From a checkpoint of a small transformer trained on Wikipedia.
Size: 12 layers, width 384.
Architecture: rotary positions, biases on query, key and value.
Training: a variant of Muon for these matrices, 448M tokens, 6829 steps.
MLP neurons of a small language model. Each row is named by its layer, matrix (gate and up: input weights; down: output weights) and neuron, and shows model dimensions 160-287. Each number is 128 + 32 x the weight over its row's rms, rounded and kept within 0 to 255. Numbers have three digits each. A neuron's up and down rows have the sign that makes its largest values positive.
Before each neuron's rows, "fires in" lists the words (lower case) most often at its 100 highest values on Wikipedia text that the model never trained on.

fires in: "in", "mispila"
L6.gate217:178098119131139134125160157136154129078114111157152110147170165184136155147100127104163097127159144132086144160100144168196167054129154169128055114120128108136149099125134128152154165112068188145158124140127125103106147077159152124081118122122100109067127127087190147125135118112178077152108047148162189140083187179155081163110063156106121083199195193158125158114096145050140125161128
L6.up217:118126075126106198138151134138138100136109108108171123171120154098069072159160119077117165096185115168159105110069079150153102217171150147088106123088152182192090164098161112128152139117136135132092158181183164168086109154119147143123162120132096103110166196084101131155093134150074131172142176157104143127171138147107123138135092103093062124138108142164110125171126082171142070157149
L6.down217:112120099168116142134125135141120097149105185120225111087140171116117170113171158082119120116103120163113151107123164120099157161121099105056090075084121167130191132137161123165138094168146169106102108174161158136140166096066138095100072105113073126128161153181109127116128121108083077169172163157114135182101133127064129198105092082102082153169131120186094170141130149179087118150123

fires in: "of", "him", "her", "me", "it"
L5.gate317:169099116110102144147172132193127079124111194108155104158134159096135103112097155148158122118110107094192141164117124093086077131089148125110158100090109181090071085125082078101133138094156176107090164088157197132124105174125090126120154142073185054077119111153111102186123111146087114138134151199134164098148148117159070146144154101176116140094090116134057099119152148120107083119141
L5.up317:091115117146122085134200130143123141178165197081136117100085148108101169139162184129152158139117129134108155107176120182117133141139135120080169114116049204146194135137129192140130153081114052111111170131114158134057187180086125119075105125191160115141171151114132139168102095152139140125136063163135131171123151093178115165170143114105107123107083151154108110115126137101078129094036
L5.down317:137130092087173115182117107105092120177124097203174183139107122136088140178108114091155082115124156169143141181166084093163145158176127108122156116154122113110120161143089173084112149095134155144173146102113088112129082120106114102128138082146113116149129111159103138150144171135127110153155144161147105114171122154096182104093122150162138106168095158189168117113098084107088133128161

fires in: "to", "who", "that", "from", "temple", "tomb"
L4.gate492:090134144133107168144090152150159101057101113129130154123087124098125094177120162078176139093164183114097187146163065156060093150111060099136111126088152100157124135113109169089058121116145146141163078169095170102134129081101133130227085098158107075106080123076074135071132151116070137180154142060083091101075132132138137092138140139084162103095142143152161128152106143108103134096116
L4.up492:137019149131176155136136112141112113100160084102168121167074132100090085111177110159086103108111117057119202098209099143124046147153168113102089117115110110118106127100131069120199067122140117083120124189080088138144119111190156138185140121180096175193091103159123084092170139156081149118037138152148159075150133135154138116072115111162106147147134145116174140109102125133130145140153
L4.down492:067153150128150115169089153133146086129107144144095113112137127084109146141124169167166108073152120163151137147114139110119138142107121101160099108151161103102171131155096169111137160147102133145154133100105121110164132119129087130155155111156136101171115154098085092146108123114108167091131092147148082095181163035166119110110164111101146203158152123119128097079120118096095119125122

fires in: "he", "they", "hearing", "she", "here", "it"
L3.gate765:137155118119161114140065185104179148127143159138162166118111139068145121077154155151151105133089114119130099127174173105082170165114090191116138139140137119141121102123114155130131130189085171198104144143127141123021078174140080095164104100075111070057095154134096148181156195165123139112103154145101160134126132170140108085165185169080102106156108086129135098109108113112184125125151
L3.up765:165110163163101099150055110150124143108081120098153090121189160132130113099122166146134062164110116165128110082196192115110160093080081157131129097162103145118105164104096138155055149097054148141143122113153106079087081141156151157115123122115121098119099087081076149135168173114122157138139104154078091120156053207083133059103123078110136123141134151088148085118120100141098142130106
L3.down765:138149097162076135173110146141144122123141156144128117132126123104125134194094110095126142153126121096103093167135131089147119124151104137153090106153116093113092141140140167131183171113103142133128127079154179131072114158129153119186146102159171119163141113122147175130098107060119077109100086142127134177121146186170113089119173107125168131194131093086161065177161101156155074106159

fires in: "to", "in", "of", "from"
L6.gate99:141074161136099129130096092101086105152137100149123127109147073158163088132138130106064168124100168047068196141148126185157081116091135172122108113137141175117140142144167082138108153161095103106136095137149038111120106136133146093086110133071185184177117130128167128094120118152066097130122102102100102164041167089116154209149158089132139117171135142151092095150149178178166136107109
L6.up99:101111094081125129137128131122117131186102153165120147125132109136099158161141152061172123094134066049117188160153135144089163084073110164099196090179112127075158115102161095084125095105157113111079157133081127142147106095123184117080100094158188136105138119087118145074146126171140164154139095175176145205125128195186170098072103163164144070149109142150140201101113118129117132150110
L6.down99:049106083181061118124123117134124113126139109140144112104134135176084149145094123103179101066156094147127123067171153150126134117146166137151126134140205138151113185139096136125087150173155099115101139162158221125123135170138159119140113130206171057098123162131086041150129092163111094073124090078120080133134132138137114124124199178101168159164130076101100168111053162119183080169144

fires in: "has", "and", "have", "had"
L7.gate931:224093100113122157087144080154148097117115088173119105100142107159111119170130098161114089154153140127116152090136165152107143111126109133125163166156111115141083066144179119151125115221117151168143122196138118118108181097049149143086141103159189107170135146081152148129140145175131111132150080146085099113099098141115205074163170122120165146199147183185104154118175136094139096112145
L7.up931:099093096152164146072129163129089091108112118138150092154135115137091149085090125107096116113110121192120130126163046166106040147161107061169166118086125119070176184121115108118097126159103118138133099139187162135156127109149154151098110119114110134154084175192096176118095109145095174138115132123172136204134141096128189106112192174139142087127146104093165138104132117070094136134118
L7.down931:133114120113171104133106115134182088094142134147173106071079155133110111122097211100183162091076161120129134124089142159130055173112067087157148034167118142096156174116129208183164101149079150159124117155103122126122105099147133121128170116155080119121132147097140107120147167125109143145115119134108147129094103126126124142089105075147129138124133134139106157111139107047115120145124

fires in: "only", "new", "a", "very", "any", "more"
L7.gate910:153131122126115066130130075109156114118074113063131072207151111148112152148094070186143143149091125097109127146122163104107162130071109093120137149148128141122115188142096157088131099110151137095168128113116139097125104126131106120149143135104120173155118136173171136158105118101176091121178101209128099134230065111118176123128078127117176164161106114127042082136116166102096093097134
L7.up910:154156091170146090097088124210148078111161145144104078135127139175119111214098141146132131111132114149166166121150152119159086102126131093111162094179160135167140192183171120096163123115156070105074158132156134154125115137147082181145090166100104154178138218140157101121148171153126128137118122124133130161116131114075125137061134130119145084165109074127046093100068123163124107097113
L7.down910:118149170130105140126121166103114126145124155141106135175183078179149128079131110073151138127150166129077178121155117161048171152101118124144095065165086127128174109160158113131146147138121193149112171111112059127141161114083148104157153130187131137054064091116172077147151183120141122080099130093131115078150153093144176137112166145060088144139181110090143075137144092112125121144146

fires in: "of"
L3.gate720:101106107177074130147126136140105140144121032148136130153105149151126088180160130118187130050133145155155085133158119134134134130086117126121098168164121161152123140143119108148111110109113148164114118107078123111137155183166140131104165107064115078156109139139191125119038098143185133115163154145131141117124177102087076149152108173130138128111142149067143110117120135159122152185152
L3.up720:074153173123116134164102151159134134126153132061136138146155144085102166154129127080150127122082077125120122088164083168137164202118152127181117126155082044081156122110146095126106154090151140157135144160104160104139131131166145078130120091148127116107140135198109147098155137095151135160132143075147128173116080066164131123161114126160175143120124133099079073153123191132161086124177
L3.down720:100120098075117161137157113148080109182080122106138202149080121090103172127163113127143109151114123117169133070127106142103165127100155170177106149184094121133099075154147223151144152119154134152081172055152123068156150081088153164103111116122144107148109125107156126080080124105172110115161154169182132121087120139145115146139161141144208153133097138089115105169121126113128148095145

fires in: "over", "as", "indonesia", "bachelor", "elevation", "vietnam"
L3.gate74:120107115168122146172138073164171060181131145138176096183096105101155125104172114137105138181144115117179117184083068150171124148093135187185108150114147165081137173181169118162092162128091144131124090150110146154093101155106096070143139139091121109126103154119106205157157127136138157125142120147121156115092121134128119049123116122123157153110158078110195130167176038138187138089084
L3.up74:148138130198083075146137135096114141138165178148124187103156142118119157139118131163104135150183143116103120130111164090179170120118086167144111106128128162140127117081159097114064096094175161171092122149114134074150098128118132105124152167148156181079149112159153102066177103096109118203136119109158141071128090105155136101141115166113113128151167076115119111138124130196143181090127
L3.down74:159128127069138169096141104136109159150085159131079159175125163151140133174139147114091119136155133172146220109163150118133126119133177120067132169144135194127128134075130118063170144062133101159146152146130130148139195152160133148096111102121126227141079095164124146154112065093143113181180142164088108151193114121083134147129175149147086150105177152120102112118076132127121079154116

fires in: "and", "in", "being", "been"
L4.gate28:140143094123140158149139120178100110112114108107175080036122131113116140141149056070130153198124139122086157110174091067198143094145185168074155127112163120134161117150124164113171103192148198151171100136130176134118140177152118113158092108128095106111103128107148093086117130164085199154152117129170143087210124130106072105106094089100185113164132104141104085111194120160110197087103
L4.up28:133136087128109116105105110129135061183138080123120181197158127194131102139109109096157119137188072148152067136118093086150142133132106143133134125105178161133112152107163099164151117166129079128144136210126118101116149115103168102108085087146061090138131085145110091147119113138106151143138113128125151108113184135097143054115151148131114096145126084115155102133114133127113141131122
L4.down28:162147168088119139117146074153154197132133141154092051142154140169129137151113169170178181142116140126118095144089134124113162161202097107056162117115159159099153097152120154111121150135105090148122131164088049065110117123084120133139090125182192134060082153122113100131158094148154083170049053179113165116104137130106137189145126208141086152119138138133116177110147093094142076146167

fires in: "were", "was", "of", "are", "978"
L5.gate92:106125095114116074113093122139145139167114089102068139198110157097150106146100163099121132097072126066115132073085148089131149144148097101103148127126101128167141113154055172134146131135057101155110203127115157160103054157089106157092176169107182044159125159114179107146109114102121119156116159117116147116144130118117148143149162160132173149152130139135128141104087176203091116150137
L5.up92:158165162132150142150135127142088080175125148163129184122137130135080103144135130083158120126143117078167133076150132111144165146157094136116079080085129129167141132101139168138094136125122150149114134114170196084132175158154185114092088131178156095127129148074097095126128087125088100142083091096121111134177083105114116072147103117069186162122147110066157117121110108140099106083138
L5.down92:099098175133160097126155097178111099104125149130130131112099129141058109118169084109105131182106183123101067186122144175104074144151102130102106141096135133144105100109084156167085131130185183138115128217174104155085099150089131084144153081169130114068085127133146171102077116138111134150109140062142140103110174120121148112160127099128151123131106151072140112160099062078173155123140

fires in: "of", "both", "between", "two", "these"
L4.gate706:107121074109152127080131156159173069138139155099076083124161146186079140162126133065131181179062101113159088140173169147208078123169102104159088180184141114075142144154114150098193169104150170079125101118180148112092081127088105114154129177173115118130144165143132158069174071186117109101097172112162120161191142134108133134116120085157092141100079105089100147137121071140160174132161
L4.up706:106095103110122118118113142118147117167146188143183138060071172054133171113139140143063207131153107115094074143159161096154121053108090071215154080143138158141088068101077089142116099103141119084027166092175121090133080128122132119126120088134122133146171108122112147111203143112122110159135096075089152131103136144114116079090079087123115119101141165150117081128139122160167138161164
L4.down706:150122128127122157074172059136160107165078179114124114132107088104113079124135127136141168129107105158076126116171173149140140166145100102150152142096163178150089121173128157132103135091116184111131168161153123120178107175153133140126161076173159105152087097091185161105109151129148087118081178115090083106170105083164171193134099180079138162178063104086109060129097122074084105087135

fires in: "german", "drug", "us", "french", "uk", "united"
L4.gate568:108128163102057147149108165127145128133109166172142144188124168170129091100165176168164135095128139128124168122157169113079136136175132116124101120094131081118080107147188079111151109119141170108112132137169078146128148136146155142149130155121121188165129155067083125143187096178157164123096171179162184129112088086199146104138116117172084138123164138153127082126129071103136130109123
L4.up568:140178194114107085174150103130143072106119193118205130084158154148112172111129187116159184118122148126097093126110127142093110110116072153118099074130175143121151202088091126106157105140105186129135157162165122154076179144163189102147090099121112116081177123125094146188126121131078105193122166152133121090130137130157142128180125124196080071145105096120170124116143179117117084057095
L4.down568:095114183095050135120100082128142164101103109155128138129125051173107163100178163142140025097147145095079111114126117132076134165152148115108156095146182101109122168149122087133097126101173146077187109096149118134101175127167116143144114054137102147105153127109109113216100092164088128156061105123124151135161125126161147101152091156114089164160094156154176115110131096139067138125113

fires in: "as", "sea", "asian", "asia", "sapric", "consists"
L3.gate813:130111079175142152104123120125172035089133128129097134105074114107142134120169125105150102108141095129166152154138131112123087148168141107099167168119114146135173114139092186100059152126121123132141089145126159114108176127076144118097139104083134109194193131101081131121111112079113087164088136114140134079178146126049134118166128172113145125137108125091119097119088112121145167145055
L3.up813:149159102189134161131089165106149148138098112181117140097132102102136163108067130091146058132149105158157122064135054115075104150109122140135147100155123163182197159093065111108161110065176165042150144097149184133142129113093082215132132093145144124125094114178193117099126116172123119072135152149178102071118140127154154100135142145127094097115126127157074131107133096147127121170120
L3.down813:083091132119095121150217123157116114135157143115141123181107056095121172086077140133128099177122143120148147132140069143109198128093094170161156179174117144146118201149113131180161134128127174158141105128153206130132145099117082164159083094125151136126106149128108159104098174158150147131144154129123094131164075065180107156160135127106116117076085144148086132108139086171157099121151

fires in: "from", "under", "of", "by"
L5.gate426:132069180087191190147118101098124087166173091161130158178075126110108141171086110120131127170112129109131150175127139146101103142119150145101158105152123081139129146157029169142127092108108158070154187139089130189181128122133138112043147150163098088126133119103159174110140059147137137120113152133154148098059157137171101107135160098135099100147093122093157149146102122146147036078083
L5.up426:144132090100132161170123156115114159072087169118150151205130075086107136155120173141131126151139152092130134170112117111113102089076080123135114125104169110108126110035163113154087154146140096119108206106113138148115092110117140133104089069139159130184158175087084119105081129140131145111102103158117163164148149090128153087095122130140142100157096083162113092139122161069122115158100
L5.down426:082137155148147110150130134105145130127165100128159054144198159179114108191135129110110163145128147136184094127097133080170107134102199149174121093134201148131130159153119101056151142167126112122115160123135142100136107136120144110107132091152126107107166178109146122151076113069123110156158175117098107113159160115138138111112132120122124105106111176125114146125186161076203108162138

fires in: "for", "through", "to", "into", "upon"
L4.gate910:172138136171101164084179056130117067188170196085182135140154123195170188156152133113137115126190149134087129194076142140099110121167137107098155181105135019159149078121115145110151094101157159195060150150099170195155104149090145129140081103104072145136103173109149114153143114098113104152147129159050039151176133128120085133122152169126074227111096152118169165160143144127145163095073
L4.up910:139121113078084087147138135103078111161193209130126155143188122163096105055089090145147107146115122077087176109098145123091132223138105139142079188113131168164135134087102097115120192143117157140112079163076162089133150134185125104131091092192130122153142149112144120154088121142178145118092103145134104108143136140095079192121131188071097100109123141167184140092149130153120103212071
L4.down910:125171155118117190151216119137110142158109132137149115153139096122090215139083153080108112160219164144133145144111161120075162101115135115131100124063174158106127156124158133167122162129098134086111135096142172138136134072143077096100108127166176187072198140140122147139163150106168126135131152158183146132097131118163108103096138137125103088144120134132101090119124128190156055161110

fires in: "a"
L6.gate848:149155161161221132107167109092075175100085074161118126159144152084138099125129136138105049137117172042164151091133104120085107135167172050121142137091118112113114087099213115105095057128102156171074139123158141085151164092174122128077112130105171117153179154144169101143126153156131169090120123123044176143092095135133130080118127058183079103159129155166039146108023127140187120157164
L6.up848:150130089111136129124165126175091110105176109190210136105097099086143097122086108126111090038162195107162063204178124120127089167063127181100123120092140126133197097120118128133186133107168146122122091108096161157127112202165147130195088166116101105114092048118119097131106141147142128146089136112125201090143193089109164172158165141124094132086157100088129157123118149086123139132147
L6.down848:137117158168118155096157102166135151098106133133142143149139165146084168114169090121110159138154177141125103143064124132049080168109166087056136130042104095174149148124106136080171118135092104112157133199151164101114147139148090132101200100157115189160153139178119206181138146133125104128140188179163174136106160096199167133197148066090107134124113148109134158149095137101127149115101

fires in: "as"
L7.gate184:128108104169152089192175127103165110173173103112149185129156148145137111119155149122128161113071135121188192134114106073149167106148112121127204138060112134140093142140131074112129087156098124146093114085173138041092173149070166163146136140126125141113063163136166120176094115076161158166121136115135112089143123145137141103111056136078139091158078126085113174079115088141141142115110
L7.up184:050168082161160104138116152175139112166115121095070168210151153115142199176188149109111164138141190143128136162097130147133119158108070156124145146134112130101160161118139137141086074098165172161165147103161114101155093081150131132147125090110140146106138122191117097131111141157126106111111088126134116084141135064105097181074127118109105111081153108162099080082154131123117162153092
L7.down184:130141067056091106086139112088147116134153108162139122146155099115138166118123082052099188136118085182083114171186165180137143115185134115127204099151140158173178099131193139145150146164163128166092142185146147098130142149115142140089167138118195148060130113175128120129192181114096140131135120083171101177100100120178124136110113138106113198121147115056144154089140145188088196073132

fires in: "to", "mississippi", "extorquens", "swissquote", "milwaukee", "pennsylvania"
L4.gate151:148156085129130170190056122140126121138159145173162141132078100163110176105144123150085147141170096135132147113145157160135162119162152126149123104111186088144131132086059162121143115167138175062186111145179120123109067109069130153141113093139131052121163112060126098167191201145091090099107137114070114182152104138096174178171117084147162140149148198170155128088116101138059099066122
L4.up151:118163108137103084145094116129096059084124126112141154130100100151083132097137096178139137050142125135155132157119172121116091193121149111117125112105129149143141129087091095086086157095112117100120156122175165146126115139135126091111164124097107160112082107162121195206060202120149137115122120109160179110096109043168147117163144159091096157147113100199196168133177128150169109161138
L4.down151:116088149111110105126115121092140112159115102209125114116177140063152142185077146132137109116098088090117148113083127106123116072162114114100128142114112091101135121153141133148092168085056155115062150150067109110145137150072095079086139152204119091130128160114175120100078107096072068144134149148128211154087128116147100106138089091131130149076057107100137131102086127116121095113122

fires in: "he", "also", "who", "have", "and"
L7.gate426:154093092127145126145074085198153162112097097140102179088087139144164087120107143140129168180091125130182105116221049061132112144157182155119126130119199126162137109068099098107109148170087159129134139183122106139066083122082109069145165067152145165126127127116122087122156054199115104115171109146059176149084095097102133098092120131121138131108108095102120125114142122085155091104164
L7.up426:100096123124101159150155158119120084133149143130153179118179093176130169175107141097207130057129128119168092098150153129131069078116091113095159144130176121111113238126089155079118165132108099204144097067168138141089128084090139157150175123145152136174127155073164151131107111134109116111114086187147137142140134185142154128130183086168145147116164155142110131196173180081178123109128
L7.down426:145140092161153149107104126193167186176125095147132136077101167121134186109175119094124120193091161150154152172072133106105135098131108117137129088142140114098131110099165104135075160159160095212106093114129158164143102132172083062103145173097170114186161115130094140084168148145099143183122070145147099067117146153116129117094087089115100156159097136124119081141150131159114088122081

fires in: "two", "the", "of", "five", "three", "united"
L7.gate1022:113180139110135135124106152131113162203050080103055087118101163153143083159066097108115148085124082102150160133135169115097082136130099111155118146025125145123137139154110100126126101112159126170080148117176097137135159132138095139130125192112107142147165158202147151089109172070136098097119107133125106063164191123138167102124155166134101097126135154112054071122142169137177168159126
L7.up1022:116139125140189107150150126147129115148134154102133105111112170174115172114119157200100173123083118125108087061073147140128145108168121154163196123150194095119113139074162108143156125151109114090163172097125161088168105114084126105144137142145086162118091136147113130149163122145140139124112201138153056129174168088145114121091130176150110120119134177203126133123126124167176137197117
L7.down1022:119128186174080108167090136107072089126134202151138128119129059133150148105154126122120098150097155145155152091165077113112130123086176053150141132096118120097149162122046160134132174118188127130164145178098115157175132159076184107149065149124122063137139135097140131095159095117061170160103136140106089066122142134101096121141131080104118105112110134115106168122102121106135102145099

fires in: "these", "known", "used", "which", "they", "have"
L6.gate718:131113137180155183125148058160071122186132063130141109064110118146079164182106126114051175117153162153112163131171147084168136142179122146141133110141185094147165169168111171155086074120178152101159168185111149128104120130173120131118128079100081094143219092081128155108122155140181130140119133152097046077159099044102187121165082079127127166089142123136160119099048133139088096116088
L6.up718:136126117156110147139151178145085111142102149113143143139192086186122134093134126123108168090085119132152170115123150142149093114143114148135140101127053112151167103206155140155124186117150155096142115103157114178106096120135146109096180116143196089170122109170124102122174204121093090111130113198150167094129081115083103154190155134134099097125156101130137093056102079139211132121158
L6.down718:126136171146111186081091151129134149163109105085154135152074168150180122153113105108129124166094180167097148146168126160113109142115084106108147070162111085060085179148144086177214160063116083115122107098161108117120082099142097112118157138078128130102148132080095146179119139144146096070122169164112142137121131142132158073159143083061213128064133073122187139109087071174051185182146

fires in: "of"
L3.gate464:072160157149121107113076194126114092140097128093108103104158142171132067107134081068170144111156103132176143161065159149151119108149109149117087135135140153151106147198121117148112141102151167091076142132118151127124149187109130083133154142098210159128175153095190128106153034203110135121108125118113133067176158139165128151097126126158109125075096133160080159120077101172118126098120
L3.up464:146064108165145159161124129126116145167122150075133166090111128184118140151138113169136193172106093111182146164102101139092164144102202143105110132140155156204155165102140158117197099165105110094131160116168162118190115148111174080158130123127164118175132134149112126094142166126068111152127156110114148119185129148123182203102084163139120127123117110128123068161061125139124111150121
L3.down464:169117123154097129134093111125134109176123162131148160118099146129133115173090131141056175115132105117105102108170185100162137129130144107085188083108054105119098134131111109128154163106154166150147147124179104128093123133080168122128166115113201104172109129134098154190143144122137125103107060132100097176104114169131135171148117090135114168087062074176143082180107108142104141143177

fires in: "united", "through"
L6.gate272:155140124089135140158148101103136095132168108130109139188141154158131152162149099154168138139143122121160184160127134101142151145180090117155130176109137112122171090101181087132121134192144190104104108112148104167145181115145083138090106125131161127055139131167151070153086168157125232121117125132113100130103132116108139126131177211079120122108175109109185099112149102103150098168137
L6.up272:167140107085145189112108021155099106068105144133192149150126129166133114121139113100097144056172128169118133107106143149129120123093122114105081131133130128132095084105178138088085134135150150157111175185087222115145116158145148155152172142081147099113175145096108070143195102139180117170119084134147160160130121140139113192121147144120148169083114086109123190115188159082148143167068
L6.down272:091107168130130119120129111135152195052095112171093121080138134092135126141180165161167138129192164141096127166168119072087094122055102103200163082106127146138171079113160080093180145093152111126130118061115121107155125124147119097148105087163162131131145080175134148151152148112170077154087122134127120179079087123163118103153126105111068161115115122157149155147160162188133162180164

fires in: "and", "she", "he", "it", "a"
L5.gate522:151118114125077101153136117130138119183127154139191127140119114078103153098152158167158129142124136102155116081039160151183138101128130123147142072085168217121116118142169143183149138156095119116146124149084138147152142160212140047079107136164160141165051124144126138123143145150121131168085060166107113154153180118192059185154187110086141179154182133124124115123125076121121126152121
L5.up522:123111103157113148134098176161163168145140140133089123121141160112105111074158122102090120160108137141152095118143128122149124128101078116098129137168116109161133176088109136110114041073165116114091164116112132110100098125141093143082218101133091148121146092173123102143114158062155171129117166124125112152122132143159187176108182090118190145100147113099107130123139191103106121139075
L5.down522:160166170151118147122143140135158105104142117184153168111167109084073100137117127102174188155135114122155126147150061121140143100107097083162198167132111102105126148130155113152140157124162116156164087141145187157146162044070127102125128144181119155146059144145104137111178131170147121162181123121114089109114136170144117084103167142170106186138136154086122126127108090105161123109179

fires in: "to", "team"
L4.gate235:137102124145122147133107150144131121173153135143093112120120150101108194104180156104121105181055139132098123133106134135094099101127158159152130119138136124086116100100125124192196077144089142182106093151143151156109110130145128126167196125179178108150127084088109170104142153169097153134127117081071133109085148125136129128116109050078142115150135137136135082098116181154084110130142
L4.up235:168116162146125149113122121102138100085161171179143108093122149143121128089111152150157100098137091162129104110123147147127138152154116151138093112154115155079183041143121156122152125155086118139102101139108134060121120111147095120067110140159111107128099125094099166137134117163111179097065101143131153176041116111123120167203139132176144124148125099098139098109159156084130106169142
L4.down235:075124166136150120128132157105145132146091113146138178143074132112124100149112118184060081090121067190150158124087145158131148138097096128096074098124163127121157126144137033154155147145065117115144156111164130176159121098126194137196160130084090102147159115090124072085073173124112144091164108143161064125170119140132180090123186127180135147067095073179157112094125093147149126062115

fires in: "at", "for", "when", "if", "as", "a"
L6.gate655:142105110187070094134110153133097108128147154203142096117138138075095110150138111108129109102151140146148143157106128062082122133098161125112135190149162118118135131152097100150200062093095139117123247180167149121176151094151092113092127135081107097156161106135154124129112109087123134151132148108154139096141132186166130150145173089105192152172137182120143127104108121193130191179078
L6.up655:127159066134147107133145163092174162123115160134113114123148178119100097064140155137159119155146105106132119144138118078133157140093162159089107112118090068145134154094121149149099148092102152116106125092111167075086064100181181115048152130162139129112147190166124189130149161148107123144160114156112094143138192083106134147071154156074096141085146129166110066059121123142160094132081
L6.down655:091178125109143218102160183140133127105152110174146120159205156128145122200083136123090123123130102132155154106132132107072067238134078061109114145145167117121152169152128160095101144175100105148160089062140157116121148143132161112159123114164158127093127098070153091118145140128101148076156132135102075131185124135044071074094140106150135143164149146106116108164140146101113134083162

fires in: "to", "of", "with", "order"
L5.gate841:115171146148056126184136142166164175110131156125069109185119181121103126138178163142158158155121137150121153125146132144126120132155115115060081204130147093157105195113130158081192094134113194149112174108149097139142103085101137108127139095205138171107136108133117110172136103152123087209105144131151122129139112125139082154061151161118119081079169135103123149065131141145175118108148
L5.up841:175130094080123127129158104040072157124166163184168154088097133110083157120106140126080099095118118097138195130185089130152115122109076178121167130159131182103120109188129160092111138130122132096125121075096168151173135145168093146114127134158133153200154102109105116140146124091106092110070156103098143082084099108155130159149175138113101079148145127145158152081129144105127135103166
L5.down841:165120155107087133157158148156136121162136133109148126080136101129185125121137121111093121166132144175065083158131135088157139119134161075075114132080204165102111114141126121084119195169086147060099106141148086128116136119110136109125108168122062100115110174157055134087132117092080074080107090154113118107101113108189110090113083130167107070223162105174092090165146161162121120175102

fires in: "a", "the"
L6.gate724:180107109102183193134164109107099136119191095084083097149144063079124133141126154150152144156160109085063124138129116144136176108141134177158182066096163149102085088086152164170149106088068162115082160066196148154157105157095118052155177196121171110142141162113182101154129132111129133123137117144092126111068099120142147117169135117124141092118134169169088128165079149168093085147098
L6.up724:237158114146102140182144146216091141123079129088118140146102141126094109199161113125114102148101104083157138061119146167115145120112144118119155017087106149082137092102086140158089146102103059178105175104034115159159130197104118106151107109169089147144048126132146153108152120134093071133108189173149113104141064113129111170104166137101105115166134176108090134117119114086137162152108
L6.down724:138086206119121116085146091116187133194150133154133167086115102102114152143074128082155135167161136145172133084155142164165145094179178138134066096180075151127098120155154137141096095060164125112107138157137134120136097131117114174086188107138165130145135116126152140194216073120102037185088174152069149096095184126128133091054115119122134145142088162127116162135126104158090136070129

fires in: "to", "began", "can"
L4.gate732:139083104141068191131133158128087102145159113114108117119166129126127148187129120095127099113097079154111169096122104098162083115095134148096089165132190122157183145105144130061150171092129168158150071127158158144115163119118109169124143095084070082119114118170090130081127112126105177089100126129112186142076116059118098082076081089129129108140180162178166048120115187103133034127204
L4.up732:118103182108139054084153111129129123081119127088145127143102112134155074144170119133122072102125100144099168141149099057122112164160142108088147124123128186144107148127093125062135160153102119094128118130154105084105134128131081073154153133137107112098071142100143139150099084111063105093140126136126138171072125069107095079144136065155124080089124164163184188052103153133122162100110
L4.down732:122142130092107174156128148157150141079152109146128168126098065152105086119076097095127137090134135158107151159146104098106137129180116110109190139177154175104154138101110095151112178079137100149100090153162116094165047140104140083118173138121104064093102089150156145138050114180110126144119146166066176181161107157183072095181177105139201144163090151086135096159092055171140142150193

fires in: "the", "major", "majority", "direct", "directly"
L6.gate723:137165110090121143182111177125138114128116134156101118163106148162137166145157189162058123120174121074142117111120135154068120115145127147153184126165087170096105185110137158167145106136107082107151147115135090178067136155121173143100157119128109077060109097161137140152153129138120111147111127172198151102060037135124147111110158073158098087130157147131175135111153175144095136158116
L6.up723:105170134137181070176102154116130125144100110095180123178092184169128175154152147191146134137157151087211081101049129156099175059166153117130090187121109148111143128200130190150165130133170143128163166148137114171140170148123130107159152091163151084186173135164177123165170195159120155063099136213104108166112095123069118107105131103118107154142184125090156114142181132106163175102159
L6.down723:127134184134071108107148080125110142170103164166074126126095132036191111124100119149140136170121211106107110075101108110061165082138116132185094126134151123124112164060115156126149113129107079115183166134184108137144094146133094167121145080165123200111073121158173117110127191145117085110152107107133185114096121117107110057144096132144145153141133118154172124098085090165151112095162

fires in: "to", "with"
L3.gate10:082081115092092100154108065083071147120123134155143133140122103123104091169138097053159093097113161123114188155129115100146179134181150100073162186092107088094174128089135159090083129187135161068092107128087121116080153141099132115106141135171152094070184115129193114062095105118133131126144162212152122188092101128118112187070140150158102073144161094130120154135135143070116173103125
L3.up10:099082113084146095140090123155120153097112163139081078086155200176111158129079094115083104108156093071091098131134114112102164145122110131144143086151118151090082084156147191126127149140080083100095105141149170135090131141142142128152107084090140094163100143125123082134122109099085133121121131143079067172095084118103131112098152111074156114093073132152068203086156157165121093147124
L3.down10:129144159114096129154134109091136176114141147141068135142135157103125145109093168140048108146113113115117086139145127151085125130097139122137088089147127128153157159131138130202099111180063105146135140139125143081153184119140147165125111114197088128109121091094150144110141157163124097138150143140098124124053103157114199216127038087114137114157095103088162146075169118158147111145145